{"head_dim": 128, "d_mlp": 1024, "norm": "rmsnorm", "norm_place": "pre", "rope_fraction": 1.0, "tie_embeddings": false, "lr_head": 0.00537, "seq_len": 1024, "steps": 9174}
MLP neurons of a small language model. Each row is named by its layer, matrix (up: input weights) and neuron, and shows model dimensions 0-255. Each number is 128 + 24 x the weight over its row's rms, rounded and kept within 0 to 255. Numbers have three digits each.
After each neuron's rows, "fires on" lists the tokens most often at its 100 highest values on Wikipedia text that the model never trained on.

L4.up655:116149152144144171145150150143138112138106073102134139120139094145105104144105096141134138146129122108139113139140150095083098119139148125161075135140139115107138094091145087105096113115108148145154129115088137146094113049153151143152115113131099100087128125146124135092125115131175135149139132144106128141154133159102136107111172140125097102140153136161145108145144173100099120155141164132114073134167147145109131098109108103120121120111131142158134109132141149065119150121130128138158142102100156134132153124129139121127151155152142102136124111169107099147147099123086117122087167078138146091158095188096137134100121108094124125131145130132156184143182122140087108135155116126159152136066151159100129135105150187115141130177125101147117128158138100112140123116136092
fires on: "ed", ".", "it", "th", " |"

L4.up988:150121131139134130156112107147112144138104132152121116128121143132189150124109096139192111135112091128144134129143146129104093084158091106137160146147134141154157140117114093133151109128125102157175126119133152083110161162138185152147140102147108122133134105166139103133134090170168097093116136135113132127127120164093147129131121119114122107167126108137126095137184115081119099089133126102129177113119118130068162110136144170088133106095113124120143104157171109091141157129160069162064120156127150156134108115182123117178130161107126101090125111119112095119132152150119110160137112136152113155101151138105104110128147153142107125116188144112149111118100078112133089142114141134119145123147125123086136088151079139115156131133141119114126158128109119087131154114141157
fires on: "is", "z", "d", "s", "ment", "ud"

L4.up349:147163114188110108103163159110186156142159127161146162118142119144118139121163148105095127185127118114083121130171117156122151169076133120158124126171156144107159129110104154143101128147087120146121142173098122115105135113086085117138114125133085076083115131114121152111102124095117074130114139135082131134137135154114114094149120122107094088123118130120169149139141094095100134103115134134130122103144112093127129099127110154118128097142111122095107138132101057112105110131104151154141112119107134107153135089151185153176119118100122144093168154159083119152121158139145143173135136131136152131148141152125180109146123115130154128132116174130135132108150134168101126117139132150120134108123099166130117130156113156158136132100145106137175158119118181127155149109112125
fires on: " M"

L4.up543:131128120166069126101098139143171138121139164135115092121097149185159117144119124121151129154163146105131111115092159130149114133152162127123164123141084116123096112142148146172106133173127175150105126139121187103134114173151097112133111118131128191122124148082114093194074121035145115154139125170119128127119166124150128108112089102146143137131169143128133164108100084144107109092098109101115107115109139127161127143156137102136120136144100142128113090105131151126115100131107094114126168156136146117130126132155098126152156176136157136158083129110090138139137162150122135109164134127090130116102123130137130139123114116150179140154133127133091113082149097080156149135119134143108109144118105104150159152130136117128118121127119085107158132123160129097131088129122138
fires on: " that", "ed", " found", "s", "ing", " said"

L4.up586:117115148188109168157104135144118066161151162090138148168103153170114094135144094152136108120121159110113110136122129119121143087156111138101156135082141160135130134105109124093076117179144136111113103091129132112119118118107146108162103122110138169113085125139173141131130126134136110158118175116108118098141124182142143136124128107171133128154103115137159135149105108146075134107124120090134115120110151126153109125156180125118124107114132113132142105165125114149097125092121126156140166121114142112183120158104123144125106110163129109114105084138169120146162134136116148170099129139090125134120153145129130110065130131196111145125139134100131160134151124131131116112136114130104133165147125116117135101134145197090101146081141118102133098194133093156138161122154090
fires on: ").", "\"", " \"", "ur", "d"

L4.up33:120120127188154108118123131146139120126146054109127156181145164124157138103101123151154092067105110145127141139185146114112116161124121081149135121081086128126130104115132127162112157121126138107118129080124124139137127099179126145139121135124159159124157174130119126152115152140178113129142101095182126113106147127103131085135141151118109157128127146120118046179114136147143142116156094120105137155132161130135140118144076091101157060149161145142158142150132124181150093092179132176118149091147108107123122144117118118152144123120117123097119130137154134131142152118138143117144122132128155168094143135100131155136099140116124130141120125106106115108129079134109099112120157073111141172101106127144126158150114145139124175091113121174123121142101111123126134110129112
fires on: "er", "o", "ing", "ong", "i"

L4.up624:121085087082145106055110124110147135130168110134127145143147129159112122137089120137176096135128119093133125120184131133163163115152132095144112117156115167139101100129104116140114118156117097133129125190098126095129124098134167104131142177176149085159122184062142177146149167096129141148123125137167097143128140151122161095101108130168127087151155135131126156125113144160161154126115091100129108155151109149145136149154096134119165130103129110138114127130131112162089147117104091167125135140099085182116125115165155091117119136138136093117131103100143128146124116177117137135131142085132156102119109132133069138112129119168106150157127132102131130121151118104122111150185125136137171124135131133111148111127141118147143123132164134150120109133126121094156149157147089
fires on: "ed", " describe", "d", " came"

L4.up914:146106155133116138156097110114101104118112135141115090110140109117155138147123126117140106136158128151066106156107140155145132119125120094140115163169119120089154085160112137153106147136113134148107162150100135140125102129123156095162128152065136145130146123172104158094096131108076122135171145139079131115130118161141139124136138098077160105123126114157116140136149117146126150152128137098086162166130083130145102169148117098114090103133122116133136133105142098144094098141131130133092165131112156074153131150124137120182115166118103131077137151105110116186121131105138097162125106084103087145107097157120149115154131161135135113138122130079140068105126151086110095104153094060141109095121119115152142129174130127097119153108141119131128109121120149145096089130156141
fires on: "et", "k", "el", "tion"

L4.up519:139116164106130107099099167150149127141094184153102105156135148180144115099151158149138119109134126185133120111139139106156136097133112181168135136128099128111130171153093094106135061101098139117140090167115125125155136169111088143115141136129158135120129132125084153159117085136145114171106090138127131126128130126122141121155099205125151100139123170159118144106121093153157103181156138132104110149108089133149098167143145112115096115121080156143131139138084123116086130138153141143141146134145099145105140099162101126140132112163118126087156134144127110123090102129105098107148143128108139128116144108140139140168078134160190127139109109116120158112135108092096131109109099100099114125159122099119124122108161124136132106161142076093115131163148151114118116150106123
fires on: "k", "ant", "fer", "ed", "mit", "d"

L4.up267:107174133139123115138100117139117123154119113127104148122141131137101104140148156113133137139168179127139101122092148105116136120164124114120133074140135172118136149140147118123120126160113119154090127113169088133161172099101139135125137135162089101153113129142123163124079132119136162094107161128114083154132134143131116146155127132138094175156141126124155178136148141184099166150111062140143146181129132137097140165118131115093138134109147165143136113114072122093119096135167120107128135138149166140150113111085132096110147136148155109152162150066154142135166120098126150144150160110157139146148125174137095092136125128163151122066092155128129135091168115167131104119193137137090135099114089132129124077129137136133096120108130106120115134100095129158137146154143129
fires on: "ra", "ed", "al", "ated", "ban", "-"

L4.up348:140116120098103103113158140128140138120138097145182091112115081114135154112132109129140144166118108101161140134169122110143105135121143140110091155106122131122145149170109097147114125149086074085119156185104094090117170108162117129126110112105180132119166149126131117115116134093119118122111153138166103115151111121131099119178117145101144130166142132125107165136123140155104095134177096141170135084146111092115135100114127107170091088126150100097123161092118085143114127132103115090121144145107109112156138119144137124157120103115109122147155175159148115127106169110138102117149120154125125106146114108052152092166101079124161131136160108111146148126163134150102102171123144121144102107110150149151137171133147133127130123130142182134150149109084156122111089095148132
fires on: " M", "w", " H", "n", " J", "th"

L4.up840:100116152158113148152076102112169117099117136108094086182115148159146147171118122114156118144101066114119123161140126131160136119129147124130141141124129147122118127119164146121077156131117148123128117139098179109138129146130118125117139118130120162078146104174143099155101159088167132153124132088142156115104101111152114093109112134123074143146139170085125114146157122123103122108148146071186117131112118159113100125100115121134137127156152134119124125130117131152130144166103149139098110108087148115089085114085150130172131157092157150140155135129151169121094127122091137131080091133120148165160080137146126150099143101098169130138106076126104155105131104121118147120174161125127122157115101125060111128176154153139141112124145107131158130143157148130128138126136097
fires on: "er", "ar", "ber", "al", "or", "es"

L4.up214:036197129113184092084128092086097096127163118135108120149125136133126103110141103117116133148109115092134157133155135134121108145086107130148110123129153105147133159115174123137127134123111119177108164112094123132137163151161125115090110081127111120108147148167110133133092128152143102064083145134113122107145128141152118150148135162127109149133117116174143120115143098088137114133100153127123158116156129146099122140099153135217123126137112102153137125130132111131090096159074112130072126101125139117134147109114161110115163123174134127143111138119128112121162098164131115151079135112114123075129144136107178126133146140114107142076100148110122088126112141142092145158112124139140108141118126108152136131150103126112103140110136173120161138141109119119085143148127104
fires on: "th", "lan", "in", " first", "al"

L4.up381:158114109131132178130141139152146108143144133102094153123128153148133142159120132109110107141129144141118115149114113095135135135198121075127105108143114191152144170109123121119122101181110088095140087157143152143128147139159096154152115118124108115150139100100102098124174143112169076119119131162115132132119106113144124123108171140124148141137127124097142121111102136132133103158104129140118171137113113166104139122129117109134122092142139109148106098119132123142116110122046103152126139124128175093174112108181151126128167154104099129119181124106113128137127128141091123065122082060163149116108116145123122092101106145124149144116117094126098120099123130109096195144119117086149128132149173140151118124137102089159116161106106097138141140122098136091131109113140079
fires on: " won", "ar", "ing", "ed", "on"

L4.up620:178121113165152143124138127153152107170151141110160111107148155140127159151106136123133132132110140136122131126104084138160126165160103144081146164124136113110119163161139113107164113103136077161158147124130121117130178109136143113105075082124160140112126155116130120162135125120159171158117168070148147137077082146151143124126147159126153125103122137132138162099125157099152085139103116162120114102066131134147146145161139113120164089112153133129142096102175150143120147127123120156144133104095125133142128160168138133139140129113152079135148163149122138079103106147140080099144137127173165067164140145103141118151105139129080093110139124104133102114116137115111160147114122086148110122114164119088104111115133151120113102105105131131186131144162090132095125095116138
fires on: "ci", "ing", "ri", "n", "min", "out"

L4.up942:138162150102125121152130089108153167143103104142139126074147131121152145098113142181135108146150135116155108130134128142178148102129189133140118095143111129106101100098109145140151099133118118114127155138124119115162067116110102147147179127070142147145173153136143122122124138134086147125143130124105145132135121151149169131130110152104138124150165133126130121139150170103145099116151120149137120153097101114146113130173148127146091143132117113112103121107185128133136107141133142151096108116135164147116122087148150105089149094073133132094092151134114140154134170094060141121118083144133087149140094137115145151089148132098089107166097111122138103096091145144136093128120164121153134156153130156106138065122128145162144108152167140173152094147130089096138166115128155
fires on: "t", "il", "ed", "p", "st", "c"

L4.up243:111133124115114129136124106130137136129123118121127116123159135140122112137131085129138126148094100125111079142139144086175136149121081124158116092108190073127114154138110143157130142124117145071140140126170153154114165141108136133104110152081143114138178142106135129144133137103109081154147084170166140110115113135117126070130146106119125176141142157109120171095124131138111142089165176114123109114108092135140100154136074168115111149149102155111129119156129132128131153145130115150115155101118144109111134118130144177135140129142159119142155155157103158111123117185132132158158127146122119157165147130133141162081131141130163099089117134135103103110145120133121185104129137099115112135103171158144108113167132086099086162092118093160149099109119105117153133139107050
fires on: " ex", " pro", "er", "im", "or"

L4.up822:145118139138055135126113155118157186116122116117161097122157101147070140132151133123124131144135135129091132142132170117142095094136110121096148086156154135095148159103114136158087124105082108130128172106129109136116118145117074126113108093166147122121107101150108185099121129151103139122127176125130143115113145131123103139087131156096140164122118129098091131136150109116161102159133103120102092112168131117089132153163124118117121149143124124117138134143098103138084107170160120169143178116110107167133148110114141136095158107130119134115141125159182150111137088147132100120104149144113087147122147137111114090134089111141119146103094154177111155101117137130159124110117104106132159136145158106132155121103143097133145113119154158165165175108177152149113174162087111
fires on: "re", "le", "b", "ca", "co", "e"

L4.up1022:070152103124153094085122171136135140111076145128091106140160118129120121100135138159106106121117130112131175102108165104125123117117109140145154134160137176150150157087147168134151101100175080161093129093163116105134130116186135134098144120124118117202118111124062153118123131118116119121131143150129137128096150126168088164143119144151122181117111110112118139171129134114154186120145157109126092090135147122128133157133103121130123156171105136129134102147135114137143098150140097134120142162139094102126131162109116156132144125099095145195093155105126108112133108101146106142104109091089128166108130174101128114152100132107137150087162129170131105099124106123143118134124083110106130117136110139087133079132128130154142154152110136128090128112152123131143136098155099
fires on: "re", "e", "ce", "un", "f"

L4.up802:103149163112138128095133131156124109078162126128141156140145140167086095135074148116141091118133095117112102119118075135141124123146075125156182137102181127137169143117133132129165167159161119122109149111113148162099126078157130145150103124107141095116117120164117142108144144127134117134142071104126123163148147153103160170106121128123140130128115162132161102123139146109108095087129127127117124124173107093156172139138135127142054156157080132137127152127103141135085143123140143139129144113078140130098105077143113138120120152148107097106155118092115154134102063136124136108129124153099109137151127072130108150175125078118088136086145141128145136112127173150154118143154113108124132104153121136122153131139125070129132110099132131087142117120146074128111113146113105
fires on: "r", "q", "ie", "ha", "gh", "Q"

L4.up568:109141136147118102099129106168166122098186143125180122138149113137104143158108160138152100149098104151128131097136124131124094129138115149134137164129091159148093095054155117133162098170111163121134119125159127133136129130131090146172113119126142142125135153124087112115150153135064167137101122170137148087155114111172127130162121075112123144133156133154144102135154121143111071164147118151133146140140116121176136118128128119115140099057161127098110104146086139128130123105116139124147123123157140058158111123125159121099110138125125074157138140103139128131111171146122181119098135119143149131102134129130121141110111145123136128106146136121129112139147125104092095117098130074125090130136134141115133134119108150095157081099069137157088104133103094157167143117115096
fires on: "lo", "row", "ing", ".", "w", "d"

L4.up410:123130164163102126153131123132153159158151132113127130090147170126112105112130102112124146088140106120148076106197113124101125121153116141104125107112099116135152111107135107150132127117143161165137105128135131166122141126090148105118126100120068120101121081129159138135137162138093109169120134155109139126160130132104087110137131129097090148102122125099152129127147119109116183141130142092125118119150107189145122129170164107149183122102178114135123108147142128092136110113117186127128109133107146105125131082073156086153078135136140111161136125130117169086102126085135139160098167110141122147082104140119137147082119157156168176148129083141118140141137198167122120154125150133128124133132118179142146119118185119118124122130126125119143140177155140140130128142114102
fires on: "s", "m", "th", "ft", " |"

L4.up481:083152099137148112104095082101128168112111137125083110174131132136149150159149126129128140155142082131143127105114135134132162106104082131117116143131131104129121157134164138107140172138171102123165117143079145126117114143100112139157142105121114143128164152123115076133122111134132131108132127161102124123099125157147149133147133114093087080124086159121131106151154134115117116116107161132106126077149153090106166141123136119141124147104177132107115185107144127145087094167138161152148116158144092141133133096121094161129085109099104134130095150091146104144080132128163118128114095146111073155179084160160189105095114088110139085157094112139107138129089124156193092130118150111106105110132136146108137113099126133154132125127146119117134106147120139112141087140117142
fires on: " per", " An", "t", "ct", " at", "as"

L4.up635:108154131085092164167144165110108130076138141097102148136162173097131140115123160122120185113105140101129119094121133089114166113103089111153147155091137131086122127157188148128149158155108122115122140076137138132120139112093177156143122142145126121105139116103132080113117145120120155121119114126139140091094126098121136098121109137098141080121128123154148160161135106151087133179185123124120142147169148088179085158125163122105111161149131101143122105133114118164098133089157138147120127112135135120135155126119118138109124124149079152107141129109158163102150141126151168156143086157124096112133099101128130124110136119174110166128117115107104152127155125073123091149133104077143127164141116136137133118100123167085140116082092114122106135149159109165140141138139126
fires on: " \"", "y", "\"", " football", "ball", "/"

L4.up202:133125159144127106132141111146115127118156114156083139127136135128095161039142141123102131148136142136128096092152096102101098165121095143105119142130121118126110130141151108119116145130129096130091185130090110168106098112120146118131081129066164143131113108126090130144123120126166188143114167083131104151165159165130144148125107146107141114102145121135105153126128121102141151155125157120111124182132157086131143122108155157139158167106156069134168136099125149131099074135064140110128131097096132140138142061110154154124159120128145146146140180154124143125094115138120119125151097124128140148139154178145122159130131146148100098112115126145118094142145139107089138123145121121145129123082140126163101100153121147142088158098145105114141110125093120081136123170098123
fires on: "ot", "ri", "ang", "ing", "at", "ill"

L4.up193:128127101183089130131159123168129128101132100122072121129144142133117152126166115157179134170066100149118143148132124104146120117113148153162158168171132153135119137109156131122134142149156110100112161120143118112167156127169108168134169143131127099137135152095157139115114144159116104089083084117154102159137142139120101146127157126096155117137142102100144164129155125110096179152098119096067133125166085107153139148146145123144149123124150113142129143144147146112113079146145118140134147132152129109099131120145094113105139122172154135167160147156101106134135113092111122168072132118124081128145156134098099092087149133167133105123074140094119129119186137126114111108166159111105087076135139103153148136145117145105103132114114140148152126128113119108127104099098141
fires on: "ed", "p", "al", "an", "a", "na"

L4.up368:081150138095141102146151132106147169175119103149137154112126147124131084125155087136166119144170125097124107123085120150177127150118092131120147150067146146138110119100122115164106150145142103108120105138157171122113137127129118138110150109102127122144128120098122152118082118108166141103125108127118125134094140076093144110144179133122120133107140106117071133123166105151127125171139144140150134095106145080096150143129132156176116102185132132160123119130125126153114097159128162170157159114144115159107152144127120113135128150155080136102147094145159112136105124132100139115134112121130134093102182116151132171095087132131105114108043140139119110136100148151124141118136135145110093105153079149158125143166113134136183089109158120103161127095117117131114104169117121
fires on: "ma", "\n", "ra", "aff", " wh"

L4.up60:090124094096153147105144152135131144182202140148126109088154146093136130139136152127135157126177163137078154167116118099146120171148102103130150128119073081115092076123107143121151113141141094086137149115148129091122099112109110144135111129124140113136117130100126107122143171131146164136107122117149086141129116137155112134114127111161146156135139122164125117101148152143137132127154104141099157126104141124116119137110125160160137107124108157149136113142154127120143094141146099135156145152137121118095134125163158151131069071121181113135123135097123191129149140142120165115140138112073090145066138087129123092119110091103154128101154132100161174127128118099133126087150144121073114115102138167118155125119115111154146086150141082139122160150141111150103110106141140
fires on: " Me", " me", " mi", " Bri", "me", "'"

L4.up628:084139184115134099168103104085132156132160148140120116161170118108126122080146099134111115106134080109115057136101164117116151119143079119133066125109130129099160149099072083164107088159080109131169112126118123148156155150095138147116129124104157135157133124121118133126163119124089065129113135104113117137151141140121134140097126201132125127127135123090135141118122134154145137121119105124113121103147174115092113093140170107113124136129085137133132110168140130121092121144113098163117113143118116132102166138116101124153163152160150141135136132081161107088119149078131146157144115135115106148123116157119126113118126177101127121123154122114105173101132136144120111078122157106131138136095158129114102139139108113120148128104150045116122118149117129100095118146120118
fires on: ";", ").", ");", " and", "),", "."

L4.up817:134132083128109127102123164076143099170151116146182149155150147129135161102144105132109139125104099117145106122158170127114174116113130115129086147127107132146136162132122106090124107155099127130163101126133155146121177146169109097104118131125112090132149128116130119113148085099138135152150084127178103193120129123121122151140112113113112125136150164127142155145139134143150129174131172112142097148111102144167124166166114157146133151109104090126106151090121151121145126144126107139136182086141127117123120132151111123096145102119138134159124165099049113078166124136136105149130093111137130101093146168110158094132095096105123153175074120154118165130150137149138130159159114132129149125155140141109111125164139107158140095095120072121087088119123134082127104122126134
fires on: "ed", "ly", " later", "ally", "d"

L4.up45:109144153129116140128125131166130132138144131107064139146143071058126150140148091136134140141128152107176113124131158135107128140125129101099127109149173137116106083134131138163128139122113147147149140119148125121114122115150148096145118106105158139087140145177124162178142108128178124112076130099135116095169127129173104112142137178121109167181155120077151152129119122149122129137159109092160143135145139161132120144132156161153111125149177133159139165135142122126112089121145084114131167106109121078134111110107125125134128110090117171086137124121138135129152179128154098108113120125137159110139124154087125090178124075110135170141144115142107082077178192150112125132133148130108145137095158137117135157128100110127112147148103117121144159100092095142120128133141131
fires on: "th", " second", " first", "st", "d", "rd"

L4.up374:109109135157095121139142103118117142144129126076168115159139150126087133156101065090115116117149138088140122122121183069156107120118112128140112050158145129125134126133144125167128124159117158105116107129126145116153153145154139136150127123101103154131150176126096099131150082107150086143107117144184142119080152135143123120146114144127094128146138122145151133139138111164110086093157150157111122121059155143112139141127132154116128116099106115130119095138080171138163136186100125136112136130108122142146132130106139136138132157124159150119144126104141116150159122087129128132135155142170065126145159122129157057085092163139121119152113130103121075123139148162164153100124124092155133112091138073141126169120109134129112124134119136107155133097105144162132121151125161
fires on: "present", "or", "er", " also", " organ", " national"

L4.up853:126156150115135153095131097129068151129159130121115111144114105133095150148126125142187131158126086141116153083185134149128131148124127153082151136149143189093130167100121132158170102110127171092103114163102151171144126133108115169127150113101138112126138117164130124138141094144090137106101128190120153128134120140120125087124145143130125144131120154133131150179151131109115146142147143156118127148173175135110110148147096129119156134118116083085176148151100139118145128143136150129113154156123184118133104087123138143145154119126109119135135142108136108162088119129067101146106115089139117115166156152137097111135072125132149150148111124165167131087113168103145152125128147075096102119116105115179146102141109167107131118133117148158141130094131139121162148116134172
fires on: ".", "ov", "ch", "d", "ev", "b"

L4.up782:109162145091139133146151153191141160163127127129127136127140129123111145164111138131134113140102071137125139127165156142127101145154126099109151120088137129189125102132147090122139155131107146108111129141145138155135136101136098103144148112091135132145128092111125145119082175130111138126124141161136133137135149109117122119139148152171140103136120163140129169122149162099151106139094103154138135122172105170110112121131143129136103105105143144151110098134162127151045134131151148128099100105158087162152106138146140100116076088136054091115146160132076132140100160174122108121137138060134132139162160152084150093114100164115142159121117103074097099119098128159107128130127091157128122140153150137134136109133103141115132108092111171128126107127122183140099122115134099
fires on: "am", "ent", "row", "d", "n", "ce"

L4.up745:116103118106141125146122112101148129129135156148145122106134148144102120126151126143134110096172140147135155112162142106120135121097107147126127137115134108101108115130103129102109108101136136151127145142152155081096149128089111157128134134140139149130144135120145125151083128174112136163104123123061151101126162133147172147143139117109158139120161080155085142104164115086124186140133145119153152138105088101144125146122165142128089135105084150114144075117088126125134155146105135164151149152102125134124108135149116136141119165177125137109142117131094173160120130160066117107094113076131119129116127137131151109079126107110105154109124158157122158118109136097112108087149169135114139105178110140111125093147175078171169087125098080134111158100102065165104151106109121
fires on: "ur", "me", "ub", " part", "dy", "fer"

L4.up862:108083147115147089132147104085115101175118134098138115111140107111128165203158103129106149125151152137100172129128111116134170116135154140131170127127116114081136093135129136122113157131108164170147110112128099112100090097130106132131148109172132102120140121118148169171132153109133142089115163146099135152130148174135140143100129141176140134059130113186105127094145132108121117106105100115125152113080174131105151164098121126171155123145083145120097154127191112125135128128135122138101154150135110157147167118114101125125163124103159117160133096158115130138149134170125145121149138098132120146110157161108147111111106169151144149125098144127109175112073097079114112144100105141123129153155124145148128143127140121117093112161121150103129157136114080158091115141134139
fires on: " po", "e", "u", "o", " he", "le"

L4.up633:168098101110140139115153119156144145168116106107164115106146078148123135121106159130150154152126139110103129137152134106090146117087158153138120125108115107097112151084116088094108145156124123134161111142128154105164112122120112098140101112117149139154153117149090193095135127173119177133091137165157072127145102114086131128109132144078115144174138099117150133146119135157120166150112102081127152115137111141144153110169111179107115155153117123164172143151119131104129128098129129151135134117102093115105121118133132122172115143124128114134191144141109115115107126122118141121122116170081174113090154147083149104101134131116109150118187144132126149122140126112115114074143104126150116163150144150064169089173146141145152132113155152082109145125115122104143112129111103
fires on: "ed", "F", "d", ".", "B", "–1"

L4.up717:139100162150152124119143099161099132134122156129174150144161154138113150141152112115150104161120096131131129113159132120099128139131162135137164128112148142114144124154129132052142074151090175063108107119170124126128151123148085129161126116113135127154095103103119156155162114107126127154128126141166120162124124152124155159120164157120136121068144109143166131114138113154150122107135102149136158127093126157092136141149152083110081142127163108133118133109149115116150105135150128133129150119128122137109143147121114084081156133124125114116147140114150157124146080089118133130133135134115143137146138158150155100098126107114097119121123120130111129118153124101154125174182143108151121167111148185141133154120083226133108120112066134109085120165125160104101076123155118
fires on: "ing", "un", "ring", "ed", "gin"

L4.up584:118102096133110123125147129154095151100083112125141116143155119081108108117139104106119115126167128161127150107133110090082146114169167137130134128154094115121156156153137077124150154150126097104138119142108089113120145101157157090093154088105129151128118154109116119112116138105128068058136146134125118129095057101133090132120115106134173139132123130119144153100148069111158159147092131090122155137088152153097101173115150151114122133162093124131076155133086125153117107157117115123115141099120134108183149108138157129090084190145107111105139136155129133142140127173125141131114131087144119088116103137080127118148117139097104103151155133133134116136131105156122110072142154136118105156117135123125126120145158116155086128090158138147133133154133132132161088131147106
fires on: "in", "y", "re", "per"

L4.up170:107120097105136097084125118107112134099156115108112147147148150168128107173090184152152099089132106149120107086159114122122153125175126112131080099125098110129113143111101156143127126179082128147120071123102145089124132095112155135117089117149175129129098173146136104116122122139145145136137150130159093162163128098144173110113120127133117101122122150109141119106097125106121090150092090115167129105153133156138124127119124091144141098100087109137117117106083117131082150106111096131124160110150120134077121107173100118119177136118110142115168146123149117156136130129166154167133089123131141153143070130127122131129136156149171124094133173144089169150158158174106113143084124132120158108128161135122108111179098117154127088136135157118110115132116128109120125110140159
fires on: "ed", " that", "ing", " became", " named"

L4.up509:149139146093110135123119142140157117152152109107115116155129120142128102114121143119095158126123101159133121112152128095130117139084080119146107135148190127119139140107072148143153147093118138169144120125133156102102133143077149103144102123147146115119118141120111147126137126112119070125148146143115126087159137144099196112084133146130167169109198109144161154109112141101138130122160142123132086146108123114121130109130114128156151140112141089146086113151111086086121125126115167091142177162152120123097164115151096142116160107147116109113156148100135146117157172131087088137114151109137143125134109100135180169077110129117099170120132081140154085147135141138180162121143148150086118128117133156133123134176113151135106146181080115153115144107132134158124138117122164
fires on: " it", "th", " part", "ur", "ist", "d"

L4.up974:135162171120123151133188138146133124105112114116158115145162124144130133183126115117155115106087078084212110095157134130102112116107092117185123135137149136128124121096170134095125105137097109150178104141116092071130159099124120112147127097114140102123141132152096115166131070173133114101119139117139087120122132132138118162110139172146148127119112113104153089148151162099159098087127111108106127099148142094100120146141156114102104154184144120087115121152108124119130139128131125132115102164091114132131122122149098114072135091125131150161116147135149126126119149120119163159097148127122135106163133107159108082171148098137136158141146103171105135090147147106132108138102146164127127148129111153126136117138128168124116142126104142131160131162116142183112100131097167
fires on: "d", "t", "ring", "f", "st", "th"

L4.up649:160120157163123128119129123126198156104134127126168143167122115121149103132166115110114110117119103133145096109089099091164138097172139104103105110134097174132102148100093106203135166129117142092116127117098181133147116127154137116111158104084165150108108124109150147102106121136137089143134106149107115114097130152115149102157158133158113132134147120143134106073146170136090093100159169091098100134131147137130129143111127123135150162154106200128112124162117133138154143107157144127132097101084145155143101117112132088110105128131104149117132121135160175108157156126112132134111140140111136121088146138153103124125125141073143110129090129115139151089134100152142115110114075114105162116114142110141152133116099128146155128188141098112181112172139123100157124148109138
fires on: "duc", ").", ")", ".", " York"

L4.up911:130126118158074161136124111165135152148094110120137151182121145136145107131108137108125111095131102116113136169130132123115069124184138109127130127155096122116151139111115124090123121096148116151127109134116116128144162163151142106148113156110139124138154091167126165120114154145134171098135120135118104101121097135107144167098154116161116096184164156135135161157110124141198117090107148131105091095115144157109101170144130109153107102192126086091159142163146086156142131150174116159126126118129144105098122102133110164135088126161108128130142089125155138115140108141131118122136102120144153101103134187155127110120111115117144148118159117136140072130126141100118128135107138117141083125190102122140151112102101167080147159139138079112148155100129169114142092137116155
fires on: "ar", "d", "y", "t", "s", "ic"

L4.up352:165133130122127135179164139142150156149134163173130118138146164142176134165115099133132117145148122165118154112152096150110095126109092141114118154115081112081120125116109135124129141143168141142151126126129119096171123104119134112112131121137144140119160127119134156159114147092145160137112137130170108116144128169140112079126138163134161080104140149120129068119092108123136152123129116101102134136150116123158120122071113098175125123117138149145111144142140097153120133127184102133139129180148120164183115125144164154114157131154156127133118159141105167098113174139145141150083134112144135143099120148120124125153096115139175117123150161113136130131145145102057124131164151129141089164112156130184165083188151107112121167141087128136132141105161102151119079106160140
fires on: "u", "g", "o", " me", "ur", "op"

L4.up779:158165104127122091137063137118136135079096117104112145154122179142127134133119120132075136121160141127109120131159142156150099140122154121124129126124137120119097080128107148134153119126113131141167112116087124131123088097109119114096118126103143094114114088158168126155066150156130150184181147135151111110154085110123105123110091148135124104146161086150149175147158142136123138103194115105112114159119133140127184121117139119106127167126104090116135100105104090116143136101113097167096141139164097137101115123118084128098104084142068119110128098074109176111129149108120130120155136129113150147096122093111127116073146086098114120162149126127113137124132122113081133147137103120151125152126126092144151113119138131127144108125148125156089119120090123162154110114164110
fires on: "ed", "par", "d", "st", "ar"

L4.up125:123114123106147118147158166133138132173122114116079129135142126116143148136136119163124104118093149139096125136159086136132095143124144097123093118110157109118163129138099142143131122107079100084102156111121133159115099139139093143096150118073170122159118119141147177085135119140148105124166133140145088124117152106163144094127094132145128138143131086102128085133080171140117152092117117083124139129152153157176131109124102101114137098103084072106121194154126170100138177136114140142117178162123102106120132153157136161143154137105132141125118117123136125131138129089160181124102120117162146088117097106082118147093117115112125123130123174189079127107134097129146130135121126097136121131156139134154129148139096118126130137131088118145161095150145088108156121082116165
fires on: "c", "o", "l", "u", "i", "ec"